Weights of a small transformer language model.
Size: 10 layers, 5 heads of 32, vocabulary 2048, 3.82M parameters.
Architecture: LayerNorm before each block, learned positions, biases on query, key and value, untied embeddings, normalized queries and keys, capped logits.
Training: a variant of Adam for these matrices, 265M tokens, 8079 steps.
MLP neurons of a small language model. Each row is named by its layer, matrix (up: input weights) and neuron, and shows model dimensions 0-159. Each number is 128 + 24 x the weight over its row's rms, rounded and kept within 0 to 255. Numbers have three digits each.
Before each neuron's rows, "fires after" lists the tokens most often just before its 100 highest values on Wikipedia text that the model never trained on.

fires after: " ", " un", " re", " in", "-"
L6.up29:126128118157101126126181118121141146127135168124166137142154074110146110067124118144133155137126098114137119099091111127176158128099100123139140135153123140126127110074129059167122088132168090185163134090123121148138126153151125110154077188141124060148107143126120133123104131157126129135143131162166158141093146152106134141124095123094105151136140163113095138136128110087098147105100115123146128152103110123102139127123111139152087128102128148148141145118116150156110157120124139

fires after: "\n", "==="
L6.up605:105189135167150121134135137139139136097100106117099104157143143127125157112100090202124111157135150125105091110134169131131133147123149131155102165111127120122129138104081148123102147171162145105141138106089067106133106166096123150127143175111136119142134130145138114113136130125112144105118111126161154150133138165098124123107118145086096149132130163126163101156135120058153106137125155152109153129111119091154151111116120097129112136113141128136205129133114113110108100132188134

fires after: " ", "-", " book", "History", " law"
L5.up92:112070082118172186079185113122107151124122123136155140148159113136148119145129152105134170103111139098146118155109154155132094150157136106142165142108099141147139124115118112113124100181156092119144168134112122133098124123125137108153140128144116089135079115124117130120103105122108126151104130140113150146116167131091087182124182117087121136122104135140129144184099113131124171085098134123144112136122095129096130138096111142135100156140168113122171107114136107129136145117127075

fires after: "===", " |", " an", "==", "\n", " E"
L4.up173:151163120091170140134164120135147139107146138123140128144177104126128144130108148094131132146182105149095127098103089089119159205132113121118141101143120113118132136124104146118109115137146126141142163107132118149102084163080126134142166135152104131147118136171078122079117148134099132134119112087122122125135126153140118148091143128111143110128115115120121071145134145158124147168163155131147118132113107153144122101133108151148111047117130157093130180141114150087095087145096133

fires after: "\n", " ", "-", "ity"
L5.up466:117109126113109137141197146136118167124159131122161142141152092089147099157111128111126158133163128137122120110175089102130130113118120085140160117127108120160120104133103102117137171166108108140130168128115105126136159116099141146118108111109122108126072143138098139122110107138112137133117146105112125162119152130121097146075092128123157136114140185096165140177140156124104178084143165143115170128087107182142161109114085117171136113147108135119114116159148115129098161163112116

fires after: "p", "di", "b", "c", " in", "f"
L6.up498:128118143145140142128126132123119096106131192092166116151165117133120146112058146112176096113096119090137104154129136152121154114152131145143122115178120108105156136075120106133118121156126132122149160148105110132187117150106174129132107141111119107160123140132129158124102110124086143061171150103123109133113080164120157126118099166119115156131112161121170122099132142140101131119177117165140143118091112100086170112095122148155140121133126130128110137108155089136102127118168125

fires after: " re", " Re", " |", " to", "ec", " pro"
L6.up638:116140102149122149115110132148100147151130153116122099144142158117123095109148120157171175106147183107115160075075124128153106149112162142111170137116140114125108136113123116101138117136136130146185172136140089091152107104110092115125102163137129115115137145114126158082110099110098142128134114173124137112102082171123170138087129125112124153141112107082173116125073129132135117145119183158120098100123125139142113070161130141137131117105128154127130132158121164140112172118099127

fires after: "\n", " ch"
L6.up427:155125144114148141088149068172108110125115126119129134148129098158095134140129127108130166128144105118110157101163117137133143117058135077157121140115132163123113110116116078087130129109147143128143178102098133152113147141132098134110140152080107099146117158129087122145097085136127129105094127127144143142152138132125090140134126111125143108153125149118158106191130100102085172138158124106114109165120071131146168117113115138139133128113152148101155093130142125144126211137119139

fires after: "\n", " ", " ("
L6.up425:124145150104133137134122137139153149124151117139117098162126092119092103133107114124129124124140135142154102093103126079135091107135156127152109108082121122140109120125122130135091126117113137136145147112158085143111133151090081145113113136157132144173157130153101114103110106109144103097118128150184121124150130115166129166104155108104087162162156172122109127126167097147117132145136118117126153111067102098143139118106104160134152058132073172118120163173145091106176132121167137

fires after: " ex", " re", " Re", " Ex", " F", " con"
L5.up93:128155138115148147131163117137152154115153105140080124143138145170125142148095145170163132097119128086116133125144066106122162139113143098141140111128128110100107136130136161099091129112100129163163168097109115106116124126062137155165137133146120137152092114120114140122158151119101144148105105141142121103098138178094118157065165143086097149106098120091145139117094148098090111145147137144174094104113125117160155107135124114146172148156144164102155111092136135116112105143111118

fires after: "s", " re", " se", "re", " car", "es"
L4.up264:146136160133163151118151116104151110148201097146131072135169144117129093134135101175159142101181094114119121105123146171124169129127103087119097129112087094112106141087125135115138128131122120152133161141085140096152147140108086121158127160149154100133116077150119177117150172137114144132106124095158143133118131123128104117133110139092148154107136166121104137146104117121118114100127163154165136161125126087131156127118124125125114127107092128109137092093090133194136142117110126

fires after: "|", "\n", "-", " 19", " |", " 14"
L4.up98:147137112127132141128115126163166125125096125132154119147125086122099109158143130115146096102151151114141069101107148125097128170126141119158118132117139131104108122103128110150093112141098110133133114126101102122128151190095110174154139121133138118141133130151133181148107178116123122110139129154161164131136120161114123172116160122148084142152124133174109054105159121098138127109117089163164108139118086124121130092083129142163184103143144176118172115110103087119105133142144142

fires after: " con", "S", " f", "R", " pro", " Con"
L4.up618:120151120099121191111200136126150167142163122122178105143126119130147151110131111132152134098126186122167098129115148123124139176098134128126071122108113112115138151119105121142145087152121135129089134095136121132102080152116123135173100167098124149139099122130116113085148114119148132098111141140141184088113153133117096179132147105114060131105081136136141117146118094116142132110129145134109106123110134132128123116115118129134141128080120143064146162156147132134172122116151127

fires after: " |", "|", " st", " P", " medal"
L4.up340:112105134097167129131135077138142137065108156095117113143136101170107147138105142099152127138088129132102118100140139106122155148113091130134201143160109121098129116141138142166098126128119142140140183147122107126106085128086148104142174165149107120148141136152107151090089157128153136123120114111129163171116124128150138149117150095110133143140100103135093106163120119136116144160101158127193126144094106091102126107149129173173137124094115116094127137089101124149121128147100139

fires after: "s", " ", " P", " p"
L4.up149:106142128113127171104132129118169118125169154099147126137086113119143152168146109123167143100197120080113121096141157170130135138104140084082122148121107109114101088081078090120119125106143115123097139139109118105116135137106147132141143180129127110139131106155113107138149098097110110169105144160146141146121108117102164130136131116113171129163056153170103127138130132118177095168120141090103137113117113110140178100147117146130150136150144139096121113131134137137115166142154131

fires after: " an", " In", " in", "s", " co", "at"
L4.up135:114104145150104118113152136140137150153158168115152125163127117115163128120096142144121153106158123115096159165152100082118174150164103112178135131130137113116123165114102130153106139146166100127171151086088113115124134118126171122138114135147078118125103112136120140103076144135135123152139124084112128079117107108126134124148162173067120095162129141118092127124090127099126102104157160159120154138099079148098141122089105116112164113138174178129123139128143137158102134132117107

fires after: " |", "s"
L4.up236:108161124106187162144100131139155079121169151074101073152117132121128133140109098128161155102120103107146114102099117147154132149135125118139173139128119138088115114126115110126142149143157123118121164128150113105142072141116144118104127194154096141131110090176128128084133113089138127142158152151148177122100124144128148135126104121084130133156128119122131100113141164150140160133128200109112113113103129089150140090130114137177122144135135148088089113140109142150131173124132118

fires after: " to", " would", " ", " could", " not"
L6.up191:124159131134160132079172149134134144134122107109131106140154140145128087120128154168141142138127125118043108098123115103129125131115101125137149155144089116135120123110110136128166112123111108123104162108105153123091095135110082106085085139130079137151136085188115145125098095134074166143093134120161146114127124139148137173132122149093134127164122131125120116126108158162137126157175144167159158130088115132176149127146112158144126136110126130127104149143114171108103113135126066

fires after: "al", "or", " Com", "tor", "op"
L4.up263:133107139137132141141144079154129105104169128128142117156121091128151131134094108134158118147117143119150102178111148174112149158187102115125113153156116081117091143124116147143132145168143123162117140092124124145081098117156178107117107167126148130124152072140159100111122166120119124119134152087104148097134080094056146108131132136117108151151106100138111124166127167130130105127104089116134099132123122142113169117137086147182159113142127143094116140120120118088165122129129117

fires after: ",", "\n", ":", "-", " the", "="
L4.up343:138107182113129115120165126138138108120130121111099164156162105124133096182108149150133148149156157135147125081166143123150094139115122125171077157155135163085120059101061127085103157126114137111095168109135127117148084161128125124163096155191133134122131122109128124084130116112133127158123125109160108143167104112133137176147130121116113132123102145119116114113101117096122142102122125096110155138132092137107132133144144157136159088126076146119115130112118128112153100156112142

fires after: "\n", "===", ",", "st", "94", "===="
L6.up226:125161145157115113097124160135147139132098123117103155150133119108117120123103085112133122152118129113127111113145141117109113173114166126128116154130128114103128106122121144133103111099122160133089158115118119124204091151092133166149159171115130103151099147118137148164133120070115131097152135124165146116136108155136128165129157151126083146112127127125128108149119107089148099121132133179134194126077146078126115112089142129108125101096150156137177066067120130118115133100155144

fires after: " ", "s", " Ar", "mer"
L5.up300:153148155129129167134119127119135083142185143155151112138112090143116140139135096119145150128114108083138118134123090163178147154118083107127133092110111126128095109106101123134141098165150095127144134088150124134137092097124137117139169190127134088136166128123100125148144117091088123148075143137142120124100130149083128148117154184130084119102097193134091140111150181139157117136124125131115155140131097142162109132110108155125136146146085115142138124121094157120142141135148087

fires after: "se", " F", " W", " f", "F", " La"
L6.up303:137138138096117137123127103136158183121123130079126119134148121154099103130160117143146110104130132059098088086111095140134157171112101151156111142125130119128119138118122165121150140156135104107109125118112151135150104145066100149116183129108105147151176109142112126082106154055101143078133142125127115123129149140142114120144125130143129120103112148105098117179148171129136141087147168151093110135126131130126142094159134152168143134141147127126149168080104109142140165096133097

fires after: "\n", " ", " 1"
L6.up528:139117155150124126124109137147161124151112130129141115158148136179082083124137161115144094073112145149130097091119100131129090138116134129146108130122136099113101104104080132166088140165102117175133152134115173103118139117097139134118138143134142165176089153135114133132140146100075129147103122129144127134086128125117157128088135105140112144100135155178127094082154147127112127147085160118101135149102098125091131127102147138175121108136125122152133131155078077110115080097098133

fires after: "N", "S", "C", "W", "s", "R"
L4.up266:122174112088137140105123155116140128145119134144132110161130141177158083110142114099128136087101165148137138168144134142101132128119131108124091136102133131130103146107121093114141154179140163111182142116126102106099133124128128181141166123089108175112148154124124206122132115119145136143153185135123147110115125121130105109135115104110110135120132115136152066115106138102103115100150218121122093117089098154105125098119130132140101122099116174141138106131139111147157156131113114

fires after: "-", "S", "==", " |", "\n", ":"
L6.up311:144113107130132142142136142145109144133119135141157102149174068116151131119102137143145128114139140131142143097122169129146138120161175096115151086137107099117129060123090109095126191118156106154140137095148126138120128149138103125150111113118142158116094115134121138090115135116094123154129161099106126145119150114106129149130120071067153159154101127130143095166101147134156127123091183119176111100116065148118170087103124126140166141168119155110126138118096134149136110120146152

fires after: " co", "p", " mo", " be", " p", "c"
L6.up0:129171112134168164117110115117126137124143113108109129144115141152105082104098095099156096068154118154107127108140132173087114173085147100145139161173110103101159122109120108148114140167136126156139139112113129121147128151064113166171124129124130100172114132161114107134117090157100132091132168109131111142081142177124133139132168094132135106109113117104162129142110201142106172137168118092142103133112130097120131105123113124132131143114129142111107130110109128128125150110170138

fires after: " F", " S", "F", " f", "B", " Re"
L4.up181:131129136071109124137142117156177120162117165092139114144121122148109097116150118124156140151126120093105116125157116164153124141114151138101109128139120075090101091126120135141164156127143109151077149089127119147101123125102103178101179178099136137135134163147152161114119137069066115146123124183145135133113119110136104128131100113126145115083135177146105128119152125088140159077094166114100124142127122122141109096156133149143165125121089144112091126146155124134138122104133154

fires after: " re", "qua", " qu", " ma", " ch", " Go"
L5.up48:139111095115102163136186050127139132162124098114112093146142089139104115170121125108118147087179128106109138081115120115144156113127136130116161142140129129117137120132122097117145138096132137133145172126154100122125123159141179106108146128128104103140105137119097166127091179108113139117095126143110145166080144182129176145118122155115118121095123098091123121126162132141111124112140193094142127118103132117171119116096136129106168151113143122121181153120152163116099110151122121

fires after: ",", " of", " in", ":", " the"
L5.up490:129116126148116164099153114139142105145127117090142150135103112081125106141130147140145156159150191128160067120174161117144135162125111124149109147178130130111111102129082111100133107146149117107058146126133117159133129164128107110144138146166125150138119077124127138098104106148108119132094167115146159131136177147138156144127161138133117136159126134134151109128092155090125134147132110107177118139112107111131113114112124113123159129091079132090151197115095131087121134087155128

fires after: "\n", "s", "r", "S", "t", " T"
L6.up415:125165118095173120106149126101116163100132146126128092132153119172108073129139173095120145148141173126102129112155149135125117179109139109144126129114136106093146138106097133121157142122112155173110159113163119109111124121119097180138144132125108134145126154120127155130134098139118138148121147135140153111160142140107102152125162119114110139163067149134137118145066102135141103112156192150151111150119118080131133104103132133145119144116108127119132072189110095140063134134111168

fires after: "-", "\n", "|"
L4.up122:131159135126156124092119142132182159122068132139104122137175098120117083124147163101151121123174177111103113109098132118107142143104129079170110145114135125124095124110066096168091153168129132132116126128150117110109129142088123119183149141131133119131158122158099158121107164091081143146145126127139127140143117184119142195078115097117135142112145159138124087099113131129116171127109139138139125108125103142112153112129122156149137113142150159139170089116128118130104128141105118

fires after: " ", " (", "c", " pro", "im"
L5.up565:129170112130154168113169120113162103106110121137089138148104119098080132171154084150131113145095109129143102115187132147153154189100101124142110107103112108134162113086112133155093157117116116128103148135156125164118094152085146147134149121108086141161090124164104141155126123102105112104120137143196125147131099142137181153153133114128128154111131138127127111131132124123098123141138154127109127145100085108130139095126129197156178111131124137120093131110122127111112135138121083

fires after: " ", " un", " de", "ar", " be", "-"
L6.up85:116147148172085155088116133101132149112172148095132102145152121111160170097078148145173161115126125121106122101146100154175147096118097111117151130151110147138087110113108101114161113155121105125125135131139139103138110112109126105105108130132122122139130103175115136148121115118074163129119135131109136088131159174113152142100140132117088176144146145170109132162118157095153163132086133127164174132122121117092135141128089163176085084110091165114106129111148134117131117135107129

fires after: " (", " un", "-", "en", " "
L6.up452:111146135146141146097142118111126149142096149096148129151139107082118113130116132141128118130126106141159092138116142128146180149085164140159145139151092097125103096114118133138104152128132107186160161117109154112110104151140174133162091138063127110129130123181098126085137155125089128047095120116140094149072125141121135140124130132102147140128160118126137127121145117119161152131175116158123150133113126113121147106149116141147105141130094130083123106088149053146110152143132143

fires after: "-", "\n", "e", ".", "th"
L6.up132:094156178157131142132151140163113117126117147133109077149162122161107108102153125114116138142131160174093103102157104123118120113126157081165135129117127087161060136117128108093151141141129123117180129116163141117125118120129096132122151151102112158117132150204111128119110118100118167136142121136143114151132131109090107169102117098079137119086131149154130112155100118095124124103169168129121150116100101150109155109099108128141163131161159162153133137151105152115093089128107131

fires after: ",", ".", "),"
L5.up528:103135125154143134146114124143132154144181117128119120140159142136071154139092132162144101103150137122154120133114130127124123112149123117126155114086119121095115099125128141143159150126139125160146130064145098132092140137094162134107160104159124092208095127133136115129099151115133118147149115172138146141138161210115126154100149137088086141098136154137138133132080189110117089113111121117153090138093102080122101126079102125140136117099140155114128126104100112117110105125131116

fires after: " st", " re", "s", "c", " b", " d"
L6.up619:071141150104129168149152160138123092155141069098103078143167129145132120148162121136126142110114109106115144081106118148138152127086087125130098139127117115087162089119103109124112122151127132147124147129142124083156119214117121118127146122127103102153112105162083171088152106105171124174123133121124176127119136152108103152097142135145111108143100140149154116097146133157110133111122148139112115162127134094131172108092123131161116132082128115110120147142137142106103160113146137

fires after: " an", " the", " a", " An", " his"
L6.up594:104129096179128129116163138105171182144151112158172135141142134102123147142141133149164146092149144122101126116120102130103132137118172114150090158122131078117097124109114113115102125099126100127118126114105112132152049139136128109142121120122085119154122117115126134110122099100105149164118157123160169134150160107151111133096148151087145113156102186135095124171099122121135169132155108145130118181117141136111080118118113127153112117128102169118175152143116132142085122101138080

fires after: "S", "R", "li", "H", "L", " Li"
L4.up60:136209161142143160110148104123146125092161110122117054138153121114099157123124148128122139134093165101121104127138122168173152126094147120110078122128132128085100114095107125150126139186130099175115150122163120100113113151115120125107143119133124120130089130138100145122146153096153129123126135104138166111123138136108110125090140121140129142101109138145159120123136110132168116115129187121161124175132113179161114087097117112143117113132114116101179148070137146117105097100151142

fires after: "\n", "-", " "
L5.up64:097136108120108143136180077156168158122154119140155107150143121095112112141117096129140126136117162130133132108188128113112154148099136150176181113121123101139133073137073091122113141138138146127132116168105100118116100180096119134125116135111097114127106131174076157152106133108122133160134155159122109170127155119142123166124167125145118147146101186078115122161107104116118146079122127099141135129130071117140129120107132144130151110137113150095146103145142076127125140125120097

fires after: " |", "|", " Team", "\n", " Party", " Year"
L5.up527:120148161086141149138146121146132107133118163112124118158117117158109134139147082108110150150160153142129147109083093085110148161146119134110140101137133082095073135147130099144139104120172113137149140072109132130123106109133120110139125122125139127147160137161115172106114163087116145139124129139135130121121085153152118165107128118113125130140077097167083119168133127109095147117118174117153091108098108165166113091156118164172140072137113150129162163116129111116143108145073144

fires after: "s", " re", " ", " S", " un", "S"
L6.up623:083127126119124190120160109107164150143156110091150102148185148136118145155150132141144170160136144068145109075102124181135117128119148110132134140145117098096084094132118145160134090139115134127126138163110115090116137142145077156121114124162139111120092156149087151126139083112129128187130137114123167122114117129124104143079093139095116120149117121155119118130126129119159163097093148147158174115114095132125130116154105147152105128092102152134129121118140120132111143087166105

fires after: "ur", " re", "ut", "all", "app", " ch"
L4.up253:087118155129122156098141045086120150134116135060127115144146117150095136134105153147118157152137148118104139091168146156134140106115126095147141127104091101108101140132111080118117161100131148144130142095126126127099105134126163168086153150128111116150138109172122164131143145130113117152163134150131151145153086132068117150125147196135125142135095159120105121154146144092110120118116153138129092132135123119137143128130092144144111108122159117109137170122115152076136154150072133

fires after: " C", " c", "c", "tor", "l"
L6.up600:081130114125115168128182065134144178142153119094094127154136067144163133154115103128146163137096136135152124103131108147109161176142133114116135113149119095104122144085121121143118113120156119140123152140153096163120133147115148114136107134111146098130135150128138152104126133140113158178088133091161139108148130118132145130109143097099104147159136118128143122146136109118101118136142114096151163122104125156098110083119116198167088138073097166141117140144112139151075101125106157

fires after: "re", " a", "en", "L", "S", " S"
L5.up315:107180167095115148130129111098177144138175126130133136151198115131137130122110088176121130128127121130117102157133129159117164171111143137101088138158133115140119125123123135171129116140126125143110139134113114128136135136084112145140114159072113107141103107143096170111149180121119149149117126108120186118123157104101100105112090122128105142106111126156173108159110141085166160119104143134135089137115106117141125095141123141118083124130108137166129146063103117137084149076132115

fires after: "==", "-", " |", ":"
L5.up82:149111120124153138111133092162136124135158128101128125144136090113108146128144110103124134140174121109152112140088099142121118124101144110123184112103144086091070103125090124121116148114162114105116165174127124132138095174117118096135126117153129102117115114136127131083125100111134150145149132119097099153102142120146116153098173167122114160187125121115148113171092138158127178164152150130150138118136068137129099112137129161150141089120099175115119122151068161121172118146122153

fires after: " |", "-", " ex", " O", "P", " ("
L5.up119:112163117137129143136138110128173133131108132101126107151149105137101136116085113141120177137134123068151104084123126142137133113110160151189194140113144140077142104145098146124123162064132125115107168145131129115128129137106099126150105146088080150107124148135140114121139143109132103103104120156143103112095108171109098131091106090103124111129104144119147100153121142172096150110147184149110160114104100115162162104130125161173156116153097120142114117149146131141150127170119119

fires after: " con", " Con", " In", " in", " a", " the"
L5.up362:106125176122101123104139133146166136136153163166140150172164148117089157147096099135129145145133138099125107154138137119093123170128104132162119095161123122137140136138087126113065148149107119121132154135087140135138091101129159129103108195126107071129122130118120122101127108101145102122130194093130169138141132102143158155102124168129133137124077155136134104119139120114123140113124110116089126160110096158072119112128135139124162117086120111108128110111163116113150160136140066

fires after: " ", "ar", "mar", " car", " re"
L6.up96:125147144132124171124161123092113108157178151134142102144132083120149100135115110155141157098152116107160114140153162192154187155109154105101115120101109109123105109086118093139139131163124100192129130139148160113140107119143129083096104125122150108131116107158132142108136117127138142120109150141132139118121111156134117142140095179123083134157174158111109132119180129090096127121101090090115142153110114112088133116090102147166166101111081143105108107128140154136104127130144123

fires after: "\n", "born", "==", "C", "o", ","
L4.up538:143136138170178130121107136132160170122124142153092076140177104142132109159169150140138109128114111091204120092123094073119137143139169122115112123143131104080098154135135143158132160104088120147118130101134123140142119140125136123149089126142140106144122089144125135104128153127115145113139157134127137131105086106129099139126157134094124145123092135148154131128124170103121137101101120132179125118066110122101179105112090173162146074112134144159133125107142127108090118109160136

fires after: " (", "ci", "ri"
L5.up502:116122121154133157126137098135117122101140155107144128142129126102124123138169138155128135135162170127118095131187122111155133167102144135128172155146077104131117102131119126160140153124137109154112132117118116114121106125133160193119133124112103147140129092189086137109100139120106112105124184136122145095133113103086113182075102153097139134135125148170114126128167101149148138161076142141152181160101097118145133129117085128139091132107100131115103155116131090111075103138155127

fires after: "en", ".", " re", " |", " ex", "s"
L6.up321:113122143123117145121124163162183158110170137125153114162140097145101121116099132159131167089142119102159115105113107125131133119142128154102150127130118131130130108146138088117097099115097128101108158149113104141114105116122162130108138118127123132094114132186123131092137099130135126146115140140112124125090116126137119167084153156108128174096139133164108117146127127134140123132120115052132156189102108121154200107063109148154158124111089140116129115146152110149124188133185113

fires after: " F", " f", ")", "leg", "ran", " Z"
L5.up256:102150117120120162099153132098167133141157163118102067144131138142113124100143155134159121114123142137162119127164143176171134144144140142123085141127113119073088120124116119126105136119132129140057121130073130094157131136111120135117130123091101118136100138144127087131128194105100101118146175121171150114073155109136088135140098155109089112125106163122107114117126136127186107131146122147125137143113136131163147125132140132132136139121058129108110155092149139144165165121142154

fires after: ")", "\n", " (", "/", "."
L5.up619:123136103138107120132124129153147130058122150096165141157143104136106119137117112153121124113110119139141136145129152174130151092140153105134138115116133139148091077104118134114115137053123123136089155145125123168145141162073146120109121138131109136134104145124085147138141144120114142108121162126107125157126136133086060119105143125103165179171162167093134078150133096120112155144135141129145150141101053142107175121111138139134083138108122133111169110117152111087111136126116138

fires after: " con", " Con", " co", "ci", " Co"
L4.up361:138112117172146159125172103089140135109186130151136102147136147086140157140146168153151165126117165093175112173132146166135109168122122120069124145136112099100118133123111120138121102140104112160108148145094123102115131112134122159156093140133143144142149115113091119123122139140114114114113154101149126090148129121119138148101126139045125133145069119151136078139110127125150153158086103154092075104106115151119138117153102138127133138136155146094145097113149131134162123123172102

fires after: "-", "\n", "y", ")", ".", " A"
L6.up593:142088121123148153121162140112156109082157128132134152148134124129114137120077133164123121157172106164155108108190148117167108147117141129125132102117111133122089094128116097141152158141124126138106161111151135153125122141113153167122129123117135128129109122176079111099078118127108165065119136092141153141135136115125102152093134136108097190098155148135123120158087162123108117130114138117132114134113123123091184092118080113131149103114130159129149141090079098136167147131086118

fires after: "\n", "|", "==", "==="
L5.up156:120117166145135127077128103150154152107138145130138128141120125140088122141100091136186140124158133113162138083096088114105132124117086092118105129098141102097149117119134107107118151159157139125148161123154134106127101145073177108164131147143099094143118132160138132122145156109119151142153112156126133158139109134106169149091160122097117143138112132137119074181097147100139167155130128131094083128112097103145167090126130147141091089147144132107162099158119147110079115155106122

fires after: " to", " ", " and", " can"
L6.up423:124119127108175123086140160137130124127157136085115107133159091125109158131102161139131131142141133101100133068120173102139100119135097095114121138162076081117121121120092117108136172158110067121085126127137118164104083130109127124110154176142096129157140138185138138136113106156063152146112137102186123163129146126112164140139143146117143152138116136116111121123133156108149134123158146147164157138109131121142129118123114143162135149114097131139120119123081135143053147124121119

fires after: " ", "|", "s", "-", "±", " |"
L6.up518:146142176137135150146147114142139123089134123117139115141153082097119144123090092127134112137102154160147138124109120152119167182106124134094143121122097108132076062097141122101148169148144134131090136119123121159130110101101145085132128202096126135142166127159159119128115148121120132132103132119136175149109124111086156141070109102129133158134095100136124129140174110130129129164137116132127150146091138128135083127143110173122152095147084129142117097175102102111138168092130123

fires after: " at", "\n", " of", " in", " place"
L4.up580:139133159104134119118172125107136143136161126132143122140176104161086112174135188080144163111157126111129122107115136146135171136138093069104140153140106146132082118101139103124127146151111127147110157121130122088134095192129145113145123167095110126169143156154063117141106116108133135117106147111104121120143105146124104122116121123129139121132108157142192087115151129129084144093136138093139136134094122106088180116105118116128122091111127114088111157134167121155138144125102161

fires after: ".", "o"
L4.up185:130136141118160147103092154112114117091142121098117099132186136161103138125106141144112132151126130139155140161129127122150128116133125117092126146107109070157122103101119106134124135090099075100113124123133117161116134161128135129096145135106149115145130135161140133139112132140092179103130153154094163153111141128118114172121189162104141178106123186128124132139127177141120109116106152117134142171113093132148131099043110140149176094121163155138121098148114112134124137133181103

fires after: ":", " Con", "-", " P", " the", "|"
L5.up263:136150167104161154072134098130135140160131151103104096148153108134108139120097157151157137142130134099128084101134123143107139173129120102172134094168126094120103098158132126098084150155122084145185121167159119142127136121121134126138131129091122117141119133154105108143134096104145140099157152112133112103131124103108109143069130115127092139161139121109117102143119116126107162097143151148090077123104088141169188099131112134132151095147149130071135140150146109122139182121126132

fires after: " the", " a", " E", " A", " "
L5.up283:105147114110110130108120134109133128139138088134145111139189137134094121108076136168140131132159209116116123151169138140152110171119137135131135130133111114120136129152088123098102139122172128127095108132092118136154116175108136149145172113151093106134113067141127108166133157149085116112155147107141131147097155127100125144073127088124085131103091177122139114128128180115142156110173135106114101138101109134159114136138136192130137136125106133090122135132132121105118160139102092

fires after: "\n", " (", "-", " \"", " A"
L6.up506:111189098152136170086144145118155150102126137142114109139124126133111110115160133120156113141125167047153138130118182153167122134135103127066121108095146123107134121117099137171144130175124092120073137118126067141127102156146126121122165156124098109142141112141125099091134131071101133133113118133150133139114127137092102132093133111087093120114124148120162092151114163165138178114170133124116109110142131093177162113122119155118133138119122140127143126144163113126104109149126133

fires after: " f", "F", " F", " re", " b", "N"
L4.up282:142130153117146147124091135103183114139154151087098150145164093136110133112127153138172130052150145083102107099127125124146143115119166090113103118148124068133134151116098122102138178116146129113134136075138121130147145151115123125096111173120150120142139140169144122119139172115069126116088169129153085143127117155115094150073107124112139117097141168084128111123131139118160147130151140130158135124099124132164133116121134133142154082125117160139142146112176124141095125137143156

fires after: ".", "\n", "==", ")."
L4.up157:145140149121151148098117111124120155103135138119124143133149118118145167129160136151132103125145130142155120111126124141141125147113155102082114111131118137080106078119064112094112134111123107104121167164142108150121124167100110099139126129132124104114106077142124144075134136080126185146132135136124132145121143107107066158102177159127135207109145121171139132179114171148128089158103146091170129121120071148136138116149098130149131102143132158140133115132108145096162125108139142

fires after: " ", "s", "ad", " Ad", " con", " Ra"
L5.up61:139173111162108157104134136089140133132124144136151087145144155105113143123098129116144109130130118098150144124088100141134161125089111133099150102140114139142085103101097111118125152139088136126143128108093130073139102134116132129141137216117105076155107103103127157121140109109124118123112148155160154151144140097075119151144174106099126144106094130188131128152107130138105142171151175144126117162110112137100098105117107123148122112145122151139128142140119153146131196089163108